From a checkpoint of a small transformer trained on Wikipedia: a variant of Muon for these matrices.
MLP neurons of a small language model. Each row is named by its layer, matrix (gate and up: input weights; down: output weights) and neuron, and shows model dimensions 384-447. Each number is 128 + 24 x the weight over its row's rms, rounded and kept within 0 to 255. A neuron's up and down rows have the sign that makes its largest values positive.
After each neuron's rows, "fires on" lists the tokens most often at its 100 highest values on Wikipedia text that the model never trained on; "fires after" lists the tokens most often just before its 100 highest values on Wikipedia text that the model never trained on.

L4.gate739 [126 115 111 160 172 102 141 146 136 187 143 132 124 126 130 138 130 144 168 143 131 202 132  87 115 134 128 138  88 122 136 124 123 126 157 131 154  92 152 146 140 117 172 147 136 145 115 135 127 112 107 156 159 150 164 165 142 146 115 133 137 133 132  98]
L4.up739 [131 108 130 120 141 132 141 147 106 142 137 120  93 112  86 140  87  98 187 158 134 120 149 122 123 154 123  81 144 125 150 111 157  82  99 121 187 172 136 154 123  96 125 125 146 105 107 133 109 135 104 141 178 140  76 111 170  97 118 101 105 128 104  58]
L4.down739 [ 92 104  95 161 125 118 147 171 120 121  69 136 161 167 136 151  74 110 122  79 116 172 152 137 160 118 134  72 117  82 138 133 139 133 127  99 150 159 156 128 169 107 137  77 146 122 106  88 174 121 125 136 217 115 168 143 155 123 119 127 104 116 124 126]
fires on: " ", "-", ":", "ath", " the", "at"
fires after: " |", "\n", ";", " m", " Release"

L4.gate848 [102  93 135 159 135 113 140 148  87 146 125 119  90 129 206 101 124 134 116 126 177 116 149 141 117  89 141 114 123 124  92 123 166 159 166 145 113 143 124 135 133 117 117 151  94  76 125 134 160 106 106 136 129 133 126 107 116 124 115 130 153 104 137 133]
L4.up848 [103 128 118 132  99 184 136 134 172 124 156 101 112 137 130 158 112 150 156 189 106 161 127 149 157  80 141 111 138 118 107 186 115 136 100 136 126  83 137 107 144 143 111 101 109 151  91 125 119  94 130 105 154 101 157 116 141 140 138  88  95 163 138 139]
L4.down848 [ 91 132 115 103 136 156  92 107 150 124  99 116 120 113 163 145 100 129 158 129 128 135 138 103 177 115 152 147  84 115  82 135 111 134 109  86 190 146 139 111  95 106 144 137  77 132  95 126 132 127 117 151 101 120  97 133 141  97 148 149 147 134  98 125]
fires on: " ", "0", ".", " |\n", "19"
fires after: " |", " ", "1", ";"

L4.gate410 [ 63 127 177 152 120 118 140 113 131  82 113 107 108 122 202 106  96 127 151 131 143 156 102 122 117 100 147 125  92 103 103 121 159  86 120 161 125 163 102 143 122 138 105 142 115 134 126 153  90 115 130 136 136  90 123 107 154 111 120  84 134 105 127 130]
L4.up410 [114 152 105 152 129 137 114 113 131 137 143 171  91 143 137 214 120 154 139 134 118 162 144 147 157 118 108 112 117 180 128 150 164 128 166 143 140 154  95 109 125 121 124 130 113  99 153 151 128 156 115  85 159 118 161 132  84 109 130 125 135 130 131 129]
L4.down410 [143 162 144 118 147 126 120 149  78 108 149 135 136 161 129 169  86 151 132 161 151 154 129 118  98 110 152 161  90 149  75  95 105 149 126 125 132 113 168 131 127 117 141 142 153 113 166 129 143 157 104 125 155 181 112 128 157 122 132 110 146 116 133 180]
fires on: "19", "12", "18", "–", "20"
fires after: " ", "–", "20"

L4.gate949 [153 117 176 146 149 141 105 123 125 117 167 164 118 130 141 129 110  75 148 124 108 142 123 128 117  82  90 139 117 145  99 121 170 137 141 153 115 157 129 124 142 112 156 166 145 116  79 168 151 151 130  72 142 136 125 152 149 116 131 133 160 179 119 129]
L4.up949 [148 147 120 101 142 161 170 141 105 105 159 128  92 122 131 124 132  99 152 146 149  64 109 168 161 128  92 102 134  95  98 126 139 150 122 128 139 126 109 149 101 103 113 100  94 124  83 136 140 135 178 119 121 170 166 115 133 155 135 145 131 108 129 100]
L4.down949 [144 171 153 104  97 131 169 107 102 144  75 187  98 111 144 158 201 123 143 157 128 126 126 172 125 128 118 131 124  98 115  94 101 108 122 139 163 115 169 138 144 120 135 134 131 166 126 108  89 107 112 126 142 188 133 139 122 103 127 135 106 125 162 155]
fires on: " ", "20", "–", "|"
fires after: " ", "-", ",", " May", " August", " |\n\n"

L4.gate1251 [109 161  91 116 121 125  96 128  90 140 114 110 150 144 104 125 146 121 129 121 134 134 138 154 170 116 127 108 176 141 154 117 136 129 126 174 132 121  74 182 133 114 144 123 139 128 140 111  82 156 153 110 136 117 122  88 120 128 175 126 120 140 127  95]
L4.up1251 [102 133 120 144 122 116 110 107 127 113 170 127 135  92 169 103 159 170 147 145 123 133 143 109 107 122 107 148 151 113 150 128 160 106 135 171 120 130 139 102 149 185 123 115 148 136 116 183 117 120 128 119 100 163  92 119 133 101 116 125  90 128 171 101]
L4.down1251 [105 108 137 118 143  97 109 123 184 143 139 121 132 102 136 126 123 185 137 112 149  65 155 144 167  99  95 121 149  94 119 133 166 133 150 127 114 126 132 107 101 136 141  94 164 168 111 151 120 128 104  71 113 170 132 143 162 123 136 160 119 109 136  87]
fires on: " ", "-"
fires after: " |", "\n", " L"

L10.gate1613 [138 125 108 112 134 135 149 106 150 137 135 161 155 113  99  93  44 124 116 143 137 135  78 160 103 114 155 127 111 126 166 112  90 120 132 128 110  94  95 104 156 113 141 130  97 105  86 144 144 149 150 148 135 127 158 114  73 173 128 145 113 173 111  72]
L10.up1613 [109 157  89 112 130 127 132 140 161  98 105 172 113  88 107 131 151  95 135 109 121 159 132 108 107 118 114  99 155  84 149 146 120 141  91  48 122  86  86 123 145 107 131  84 175 145 158 127 152 123 115 130 129 123 145 128 126 100 114 135 188 163 116 131]
L10.down1613 [131 168 106 102 158 173 100 146 139 157 116 122  84  98 111 138 115 131 162  91 155 170 106 127 153 147 132 106 198 131 141  68 146 133 131 121 112  86 117 136 100 107 114  88 142 147 129 134 143  99 165 140 151 133 149  96 117  97 118 187 184 124 173 173]
fires on: " ", "–", "-"
fires after: " |", "1", "0", " –"

L4.gate734 [124  97 151 103 140 139 113 123 162 117 145 133 152 133 162 104 125 125  99 112 179 143 130 152 120 132 146 135 138 145 113 102 145 164 173 146 132 119 135 133 113  97 128 160 133 184 160 112 146 146 112 147 136 104 153 105 121 117 145 130 102 130 118 150]
L4.up734 [107 140 153 141 145 116 110 168 140 155 164 154 110 136 132 112  78 123 126 115 128 128 135 141  76 115 177 133 109 112 120 101 114 167 156 158 114 137 120 153 121 136 161 127 156 139 103 157 177 130 123 105 111 132 146 112 143 136 155 118 135 119 177 160]
L4.down734 [104 118 109 125 128 122 166 135 131 146 111 109 161 153 100 174 153 162 160 124 109 128 121 131 126 112 134 117 134 139 117 183  96  77 150 143 107 160 151 154 173 138 157 108 143 123 163 169 126  99 126 126  97 135 109 111 131 153 133  92 114 130 100 145]
fires on: " ", " ("
fires after: " |", ";"

L12.gate1038 [131 147 121 120 108 105 128 141 120  95 128 131 123 127 140 103 152 172 134 182 113 137 128 114 104 138 160 154 118 131 125  84 119 141  92 101 142 128 144 146 123 182  92 127  82  97 104 123 121 173 143  98  75  87 152 127 168 128 146 139 111 114  84  94]
L12.up1038 [145 170 131 121 108 130 135 126 116 121 154  99  84 152 140 137 131 122 145 203 114 107 136 131 158 119 115 103 163 179  97 140 116 132 115 137 155 124 106 163 107 172 137 132 143  79 121 121 175 134 141 124 133 105 156 119 113 131 140 155 171 131 144 162]
L12.down1038 [100 123  90 163 128 132 113 113 138 159 118 145  99 173  96 141 151 111 127 157 123 152 153 111 150 145 130 189 116 116 144 156 121 131 173 169  90 156 160 149 106 120 137 119 131 128 148 121 166 118 124 145 153 172 101 185 104 153 132 101 149 115  87  93]
fires on: " "
fires after: " |", ";"

L4.gate1121 [125 171 121 148 135 123  82 113 119 142 145 151 107 142 147 136 166 126 119 127 127 140 159 171 148 130 117 144 167 160 117 132 100 121 130 146 167 105 112 118 130 162 138 139 127 146 156 129  98 125 145 146 125 127 126 107 149 146 107 154 145 132 150  76]
L4.up1121 [140  55 125 154 188 114 149  89  87 147 119 134 111  77 135 151 104  85  94 150 137  71 135 122 119 138 142 150 113 154 159 146 109  67  91 105 124 163 134 118 151 129 111 134 131 152 166  99 155 152 150  93 118 139 136 125 126 103 104 122 160 162 116 109]
L4.down1121 [109 119 122 101 133 181 110 104 106 108 168 147 109 127 157 173 124 170 111 120 155 125  97 125 154 137 132 130 148 128 138  78 105 111 133 118 117 158 108  81 123 109 114 133 124 118 106 109 133 165 132 113  96 108 157  91 118 121 117 144 119 143 106  96]
fires on: " ", " |", ","
fires after: " |", "12", "4", "2", "38"

L4.gate1419 [136 160 118 121 129 117 144 138 102 123 149 123 154 106 125 136 171 127 133 145 178 146  72 107  97 133 114 115 126 137 112 130 108 150  65 146 166 118 147 119 162  89 135 153 139 118 100 152 113  89 128 157 139 132 179 152 156 129 124 137 139 144 115 117]
L4.up1419 [158 126  69  91 163 140 162 150 148 104 106  82 123  95 144 110 161 101 154 167 170 121 150 125 153  92 136 100 127 127 170 146 123 131 120 132 115 107 146 151 139  98 138 170 177 101 139 115  83 154  88  99 110 113 170 144 122 131  78 123 147 127 152 157]
L4.down1419 [161 121 122 101 106 152 138 153  91 100 109  86 176 158 115 145 137 156 202 144 121 130 162 130 142 121 129 121  96 167 118 173 105 103 125 157 142 172 102  98 122 122 128 130 128 126 117  71 121  87 116 133 127 146 133 115  89 113 134 115 148 157 114 146]
fires on: "===", " |", ";", " "
fires after: " |\n\n", "\n\n", "R", " |", ")\n\n"

L4.gate284 [137 145 153  78 148 185 135 127 107  86 143 106 142 148 151 142 102 101 106 133 143 105  84 126  98 140 151 193 117 159  99 115 119 107  89 155 149 120 151 119 137 115 127  94 137 116 153 159 154 132 112 131 114 128 148 147 150 123  93 140 109 167 123 127]
L4.up284 [109 143 142 178 101 154 140 126 159 170 172 143 150 121 153 108 110 160 110  97 122  89 124 129 113 169  93 132 122  84 167 139 105 124 145 149 128 148 170  95  57 128 150 150 135 126 113 126 116 162 131 138 113 132 113 111 103 105 135 133 160 147 135  77]
L4.down284 [114 121 146  96 110 137 119 101  94  89 163 137 136 135 103 144  98 137 150 101 153 124 130 140  95 120 128 100 118 149 120 118 108 117 150 125 144 150 137 131 111 143 134 162 103 132 118 119 106 103 104 156 120 139 112 125  94 126 132 144 138 108 130 103]
fires on: " ", " |", " (", ".", "2"
fires after: " |", ";", "0", " /", " "

L4.gate1012 [137 113 136 155  81 163 146 111 146 107 164 105 124 162  95  94 120 111 182 111 132 132  96 173 126 136 145 148 122 154 103 151 103 149 159 140 116 110 109 178 109 126 139 168 149 159  75 110 174 157 107  99 109 127 108 145 150 138 135 125 153 107 111 115]
L4.up1012 [145 120  82 127 153 103 119 134 163 121 135 125 154 125 155 185 104 105 143 121 107 138 114 109 125 142  69 122 123 141  94 121 129 153 113 103 138 129 117 121 103 117 132 131 111 130 150 164 139 104 125 100 126 129 133 116 142 118 173 157 133 139 125 107]
L4.down1012 [147 184 122 149 178 127 122 151  74 106 109 128 195 110 141 109 130 171 131  90 159  93 135 124 113 138 119  98 114  94 203 110 117 139 138 130 129 103  82 104 122 106  86 168 169 124 157 113  93 117 138 144 161 134 159 123 103 130 151 115  94 130 150 130]
fires on: " "
fires after: " |", ":", ";"

L12.gate1000 [119 100 106 133 144 149 182  76 110 146 125 135 149  74 149  95  97 126 121 143 150 111 149 120 124 111  87 152 103 129 152  92 162 119 142 106 102 174 140 135 141 162  88 106 191 130 106  91 113 108 145 137 109 122 154 152 120  92 148 131 129 140 116 128]
L12.up1000 [111  88 113 183 131 117 121 140 126 188 121 101 138 107 109 131 122 132 109 131 125 104 174 105 128  90 135 137 121 111 137 116 138 122 130 123 127  94 161 216 142 104 129 134  75 127 130 135 122  96 113 138 152 103 116 120  99  85 137 177 135 138 112  83]
L12.down1000 [ 70 134 126 116 136 139 124 151 132 115  94 125 160 127 119 108 113 134 129 139  98 126 158  76  96 145 147 127 110 123 157 121  92 126 132  83 136 118 111  95 118 120 127  93 152 122 115 131 111  95 153  85 168 136 136 115 134 115 122  81 127 136  87 142]
fires on: " ", ","
fires after: " |", " in", " /", " W", ":", " and"

L4.gate1464 [133 137  89 148 105  97 124 106 161 106  97 105 124 114 204 117 110 128 168 165 153 128 143  96 132 170 105 165 102 121 125 148 170 158 147 115 111 132 144 173 131 127 138 150 149  84 140 128  88 166 141 105 153 108 143 172 110 141 108 177 165 107 109 138]
L4.up1464 [103 128  95 128 111  72 131 119 123 147 130 140 112 106 106 132 139 118 113 112 116 138 115 112 125 122 162 155 124  60  91 138 135 121  98 111 180 126 111 130  97 133 110 128 111  90 160 115 118 131 107 136 116 127 178 158 101 145 133 131 109 160 136 101]
L4.down1464 [103 140 107 139 129 103 175 131 103  88 118  88 140 190  99 107 133 118 114  68 144 140 143 139 136 143 126 183 112 144 116 129 157 105  90 100  85 103  90 136 148 160 106 118 144 141 146 157 165  90 130  95 145 142 128 119 105  83 115  91 162 156 153  80]
fires on: " ", "19", " |"
fires after: " |", "20", ":", " ", " of"

L12.gate1568 [150 159 102 144 144 142 149 124 109  97 111 116  98 138 137 158 134 156 109 131 124  98 153 121 118 123 116  72 165 150 116 156 111 115 118 138 179 110 104 159 156 103 105 187 150 152 129 119 104 107 152 142 122 129 156 164 134  90 157 140 111 117 162 178]
L12.up1568 [137 188  90 108 148 158 111 152 118 136  83 117  96 128 111 128 138 144 155 165  96 158 130 140 123 191 125 122 153 164 158 138 100 101 125 142 155 112 123 114 157 120 120 139 137 139  90 123 154 109 153 131 116 102  81 135 138 127 109 139 152 133 150 146]
L12.down1568 [138 128 143 111 144 189 143 142 114 142 152 148  98 137 111  91 143 111 138 131 115 131 138 169 108 165  89 140 116 136 156 108 114 137 136 133 137 171 146 123 137 109 123 130 129 146 126 118 148 142 147 129 137 115 118 163 154 112 168 149 126 150  95 132]
fires on: "===", "==", " \"", " ", "\n"
fires after: ".\n\n", " |", " |\n\n", "|", ").\n\n"

L4.gate1285 [139 120 172 157 119 134 144 149 116 132 142  85 106 149 134 137 153 131 104 141 134  81 150 144 128  74 110  87 124 126 145 126 142 110 101 164 139 141 116 108 134 139 112 165 135 121 158 105 109 174 158 107 144 142 132 179 118 107  94 122 114 145 102 144]
L4.up1285 [ 95 105 123 135 114  96 107 170 152 157 107 139  75 160 118 123 167 199 156 145  94  90 186 162 130 100  97 123 109 138 135 158 132 136 154 189 123 145 162 109 114 123  94 133 132 122 153  89 136 160 145 148 106 139  77 151 128 130  85 148 126 122 150  46]
L4.down1285 [142 136 158 134 124 153 129 112 133 171 147  76 125 126 149 133 111 113 111 128 108 137 198 129 120 124 165 128 107 138 116 169  92  99 121 126  84 146 115  99 143 132 131 136  84 108 111 128 135 167 160 130 127 164 145 153 140 145 124 144 123 121  84 117]
fires on: " ", " |"
fires after: " |", ";"

L12.gate1662 [120 115 170  64 106 115 137 144 117 127 125 145 122  86 172 115 110 136 149 138 112  87 131 102 110  91 138 110 124 118 127 120 140 149 114 131 117 172 100 125 140 151 167 138 113  93 141 106 125 152 147 170 121 117 150 129 118 126 125 100 173 155  94 121]
L12.up1662 [136 145 151 112  96 112 141 105 140 144 128 129 142 131 105 144 108 144  94 165 144 172 170 164  76 139 141 134 120 149 160 116 116 102 151 129 133 134  92 115  95 145 103 117 148 113 141  75 134 161 161 165 127  94 130 156  83 115 119 161 116  95 131 128]
L12.down1662 [116  84 111 132 124 161 148 156 118 136 132 147  85 129 167 132 119 169 153  94 158 122 142  79 118 108  78 152 135 167 139  82 106 141 167 130 136 164 156 140 143 127 102 133 110 145 129 123 134 147 151  97 116 139 118 164 106 168 111 130 128 110 138 123]
fires on: " ", ".", " ."
fires after: " |", "0", "1", ";"

L4.gate1122 [120 131 131 135  88 150 142 129 165 122 164 135 157 140 175 142  99 137 184 162 156 143 150 149 164 116 153 150 150 139 104 144 129 131 132 139 125 103 114 146 109 118 129 134 169 143 130 163 127 159 135 172 157 132 141 132 172 148 104  95 144 113 109 101]
L4.up1122 [114 162 152 139 166 101  89 120  99 142  88 137 172 110 130 131 141  90 150  87 116 152  95 122 123 148 119  96 130 149 149 136 149 105 114 113 106  86 109 117 126 111 144 162 156  84 144 157 101 104 145  91 147 151 129 131 153 154 126 150 141 150 124 100]
L4.down1122 [139  96 149 119 120 118 142 123 140 149 117  89 155 126 115 100 160 144 149 101 141 108 136 139 135 100 128 126 152 101 107 147 176  89 130 101 118  97 146 125 111 104 159 165 170 125 123 126  88 171  84  94 160 139  83  98 164 129 139 154 133 108 116 103]
fires on: " "
fires after: " |", "\n", ";"

L4.gate84 [132 128 138 163 163 115 160 114  98 110 112 148 156 168  72 147 107 147 132 162 105 113 117  89 112 142 123 116 117  98 165 155 105 131 115 107 118 126 125 141 133 143 126 141 158 124 196 130 101 158 115 124 144  91  83 129 150 117 109  94 181 133 149 155]
L4.up84 [164 134 142 150 153 166 122 143 119 152 129 112 154 143 134 137  81 120 142 150 143  90 120 101 139 133  99 115  74 153 122 147 116 112 161 147  58 105 140 156 115 115  82  93 143 111 118 170 107 137 112 123 138 120  84 151 173 142 133 120 154 110 134 102]
L4.down84 [147 141 123 132 129 131 122 122  88 129 124 111 162 125 133 160  95 156 159 181 111 132 126 127 115 113 116 109 162 142 128 128 126 142 104 134  98 127 146 114 118  91 143 146  83 145 141 138 127 132  86 123 152  90 137 140 104 138 136 148 172 133 143 147]
fires on: "20", "19", "f", "23"
fires after: "20", " ", " be"

L4.gate499 [131 128 141  69 149 128 120 154 146 143 138  75 115 150 130 144 108 118 168 132 117 149 141 124 158 132 164 125 130 129 143 123  92 142 106 171 117 143 150  92 132 167 152 131 157 106 184 117 107 141 107 109 128 139  99 120 131  87 130 121 146  95  88 142]
L4.up499 [153  89 122 117  78 119 124 138 123 128 133  97 126  81 117 104 147 139 136 128 143 126 135 119 101 150 132 148 130 157 101 123 161  89 113 107 127 109 131 124 132 136 134 112 158 190 129 118 111 182 114 128 124 116 185 136 124 123 102 197 154 110 130 160]
L4.down499 [ 97 147 101 133 115 146 148 110 116 127 141 124 110 143 147 113 116 163 101 132 105 127 119 123  81 141 155 162 117 155 156 135 163 157 143 135 124 121 149 134  96  99 171 130  99 148  79 128 118 129 129 119 120 151 145 126 159 133 151 136 140 120 149 180]
fires on: " ", " |", ";", " —"
fires after: " |", ";", "0", " ", "1"

L12.gate18 [ 85 128  80 161 120 112 178 129 164 118 159 135 149  77 145 136 123 130 119 109 161 142 141 112 106 106 140 166 179 129 124  62 130 147 106 137 137 134 119  96 105 162 144 167  86 103 154 127 146 131 137 137 117 116 100 128  79 136  83 120 104  98 171 123]
L12.up18 [170 110 176 140 183 150  87 150 106 167 112 166 128  93 112 109 135 143 131 165 153 115 156 162 100  80 109 136 143 152 162  84 116 132 129 109 127 147 150 141 151 129 118 151 118 136 135 154 164 127 118 125 135 117 108 117 143  90 125 138 166 115 121 120]
L12.down18 [128 121 133 111  83 161 147  99 108  86 112 128 104 107 175 130 123 122  88 114  88 135 143  83 151 136 117  82 125 109 139 116 134 124 118 105 151 114 139 138 167 113 139 119 178 116 172 121 148 158 124 111 101 146 133 130 144 143 140  91 115  94 105  96]
fires on: " ", ".", " ."
fires after: " |", ";"

L10.gate1018 [106 119 133 153 118 105 119 128  70 142 148 123 153 115 128 147 129 127 135 125 111 130 140 115  97 108 184  97 125 132 104 120 122 158 167  90 113 125  69  86 103 157 113 136 131  96 102 117  88 127 126 191 129 116 109 124 148 120  83 126 191 119 124 146]
L10.up1018 [128 113  48 161 121 139 140 125 109 120 107  82 136 169 151 135 128 156 110 110 136 155  98 145  84 116 136 101 143 120  98 162 110 137 147 128 143 120 128 173 117 184 100 130 123 150 104 152  77 148 127 148 121 129 153 108  96 102 162 117 124 104 100 123]
L10.down1018 [111 147 158 139 169 145 150 103 127 136 112 128 145 137 109 125 106 168 133 115 111 120  99 154 160 161 120 132 128 127 101  96 137 133 124 106 129 141 124 110  97  59  97 143 150  93 104 104  83 103 126 179 103 135 137 145  98 102 154 145 146 127 121 101]
fires on: " ", ".", " .", " −"
fires after: " |", "0", "2", " on"

L4.gate1709 [112 143 150 158 135 142 151 133 159  90 141 193  89 141 147 159 153 160 156 116 109 110 123 125 125 102 139 153 128 129  97 127  98 119 129 135 136  81  85 128  99 126 123  55 130 141 150 139 178 125  98 127 157  97 136 110 123 122 147 144 116 108 137 138]
L4.up1709 [144 134 122 133 171 144 143 180 120  89 104 129  99  99 118 156 174 165 114 129 112  98 144 109 151 136 144 129  85 163 143 146  95  77 123 152 103 153 112 128 152 164 149 140 132 135 112 144  94 162  93 137 161 154 161 162 114 126 155 109 123 153 190 143]
L4.down1709 [111 132 174 148 121 163 129 140  96 108 146 123 160 122 104 156 130 101 138 149 151 175 125 110 153 158 157 108 154 108 168 148 112 135 143 101 134 160 134 119 150 135 145 146 165 139 148 146 113 171 108 148 155 134 142 161 151 111 147  88 156 125 148 109]
fires on: "20", "19", "18", "12"
fires after: " ", "–"

L10.gate759 [164 143 141 170 168 109 120 111 137 138 112 123 147 118 136 117 104 103 179 104 159 115 110 116 103 108 112 140 122 125 119 107 120  60 116 129 154 182  91 187 121 122  94 135 157 150 107 128 136 111 135 176 140 122 145  89 182 119 119 134 116 127 121 129]
L10.up759 [143 106 100 134 149  96 122 125 139 144 146 109 118 151  93 116 123 125 145 129 102 146 129 133 139 121 156 110 142 134  82 121  81 112 133  68 122 145 143 145 117 113 142 138 121 157 142 148 107 123 139 115 152 124 145 118 100 115  89  99 136 138 125  88]
L10.down759 [114 116 132 124 126 108 153 163 124 132 104 107 166 105 112 116 140 107 123 111 137 145 105 133 164 119 122 116 125 133 127 143 175 131 129 134 177 129 136 121  85 129  92 156 160 132 143 129 140 143 156 136 105 131 162 127 141 123 131 151 124 133 158  88]
fires on: "19", "-", " ", "ib", "–", "11"
fires after: " ", " G", "0", " and", "–"

L10.gate1449 [144  93 110 144 108 141  94 133 135 107 162 114 118 153 146 117 143 151  94 137 118 114 139 113 124 160 138 124  90 134 108 160 119 112 115 129 150 164 120 148 185 120 118 153 134 140 115 109 121 117 121 133 116 143 147 147  77 136 116 138 137 143 110 143]
L10.up1449 [139 148  96 156 118 142 154 127 127 150 122 129  87 120 129 147 108 159 128 111 111 137 127 136 106 129 123 150 128 128  98 101 143 139 107 101 144 114 109 165 132 112 104 105 105 141 116 124 121  97 129 144 145 139 171 115 129 101 129 151 166 105 155 111]
L10.down1449 [ 94 134 135 152 192 140 160 157  88 119 138 148  82 121 140 110  97 110 104 112 145 163 127 149  99 131 110 112 103 114 186 124 147 114 134 122 126 141 121 146 153 138 122 131  99  81 142 154  93 109 103 140 150 139 165 171 113 116 131 110 110 135 169 134]
fires on: "19", "20", " ", "18", "–", " the"
fires after: " ", " ("

L12.gate613 [123 102 118 113 107 105  95 121 147 156 102 137 114 174 140 108  92  77 106 129 115 133 138 140 140 133 132 130  96 138 171  94  82 124  90 171  80 144  93 160 137 136 147 128 100 124 105 101 108 163 144 135 115 130 156 133 140 117 123 126 145 143 201 141]
L12.up613 [157 126  84 146 123 114 143 151 130  88 102 141 106 116 156 117 142  92 157 117 126  92 135 146 121 128 119 122 131 124 142 148 113 102 120 140 109 116 177 131 148 128 159 142 128 121  77  96 111 152 115 106 119 144 108 130 125  83 159 141 173 139 115 115]
L12.down613 [103 104 146 156 148 151  94 158 123 126 198 129 121 136  85 133 122 128  96 142 112  98 112 159  88  88 120 132 146 135 106 122  56 142 171 144 134  90 107 107 133 138 112 111 147 107  70 107 147  90 146 118 111 169 127 116 122 121 174 135 107 113 119 131]
fires on: " ", "–", " the"
fires after: " |", " the", "|", " at"

L4.gate1563 [144  95 119 129 107 148 109 110 117  80 159 105 126 164 158 121 109 118  96 137 133 102 160 104 151 126 114 110 136 175 121 116 114 105 137 152 140 124 136 140 107 147 140  95 169  50 140 127 118 171 152 162 163 141 168 123  81 145 121 132 134 102 163 152]
L4.up1563 [138 110  86 139 177 122 114 131 153 121 130 113 147 107 128 105 127 134 149 150  82 123 120 103 151 156 126 115 148 128 129 115 107 109 124 167 162 130 128 172 114 110 155 132 137  77 152 153 100 157 132 163 165 130 128 150 158 118 102 148 153 124 126 128]
L4.down1563 [149 124 141 160 120 145  99 151 127  77 135 149 109  91  84 125 138 175 141 103  94 114 140 118 108 120 170 130 172 168 125 103 149 154 120 178 117 104 107 126 120 110 110 145 180 130 101  91 137 172 107 160 138 116  96 117  87  86 133 109  99 150 155 133]
fires on: " ", " |"
fires after: " |", ";", "4"

L12.gate1343 [145 172 119 141 159 139 108 136 150  91 157 122 116 149 123 100 105  99 127 158 163 148 102 156 119 135 116 183 100 138 129 106 134 112 152 148 150  89 119 107 118 108 152 116 120 106 120 145 114 130 136  95 120 114 148 147 115  99 145 150 143  96 144 127]
L12.up1343 [167 125 120 113 136 114 161 101 122 148  77 123 150  68  87 127 101 145 167 119 121 145 145 118 126 129 136 111 114  93 130 131 132 124 111 141 150 107 134 101 142 136 140 152 145 149 110 113 150 142 157 135 116 168 145 181 158 144 114 115 128 135 130  99]
L12.down1343 [123 120 129 144 131 132 139  93  89 124 149 122 136 119 132 132 123 106 172 150 165 124 152 154 127 127 125 183 178 139 109  85 150 128 150  77 161 131 135 143 154  87 116 142 140 108 143 129 187 142 114 145 143 128 139 154 223 119 129 137 199 126 131 122]
fires on: " ", "–", ".", "-"
fires after: " |", ",", "6", "0", " –", "2"

L10.gate944 [113  72 190 164 121 115 119 153 120 127 146 152 106 128 154 112 136 118  77 129 168 107 136 136 130 115  86 122 138 118 155 138 131 129 132  76 136  85 142 106 128 131 118 122 171 133 112 102 144 147 114 155 160 127 146 129 111  95  73 135 149  78 102 185]
L10.up944 [ 84 138 113 112 137 110 143 154 145 123 122 149 110 123 142 121 129 143 115  66 132 140 111 130 103 146 159  70 127 115 157  98 123 149 187 143 150 136 115 109 179 157 134 126 122 127  85 134 135  75 110 172 101 128  95  85  85 119 154 157  84 148  83 112]
L10.down944 [103 120 102 128 124 113 114  91 110  98 130 127 156  99 119  96 131 147 134 126 166  93 167  87 170 139 132 154 109 115 172 173 142 142 127 113 173 148 108 141 150 104 121 120 104 136 100 175 146 113  91 137 126  85  61  77 100 130 100 119 102 132 109 124]
fires on: ".", "19", ",", "–"
fires after: "1", " ", "0", "2", " ("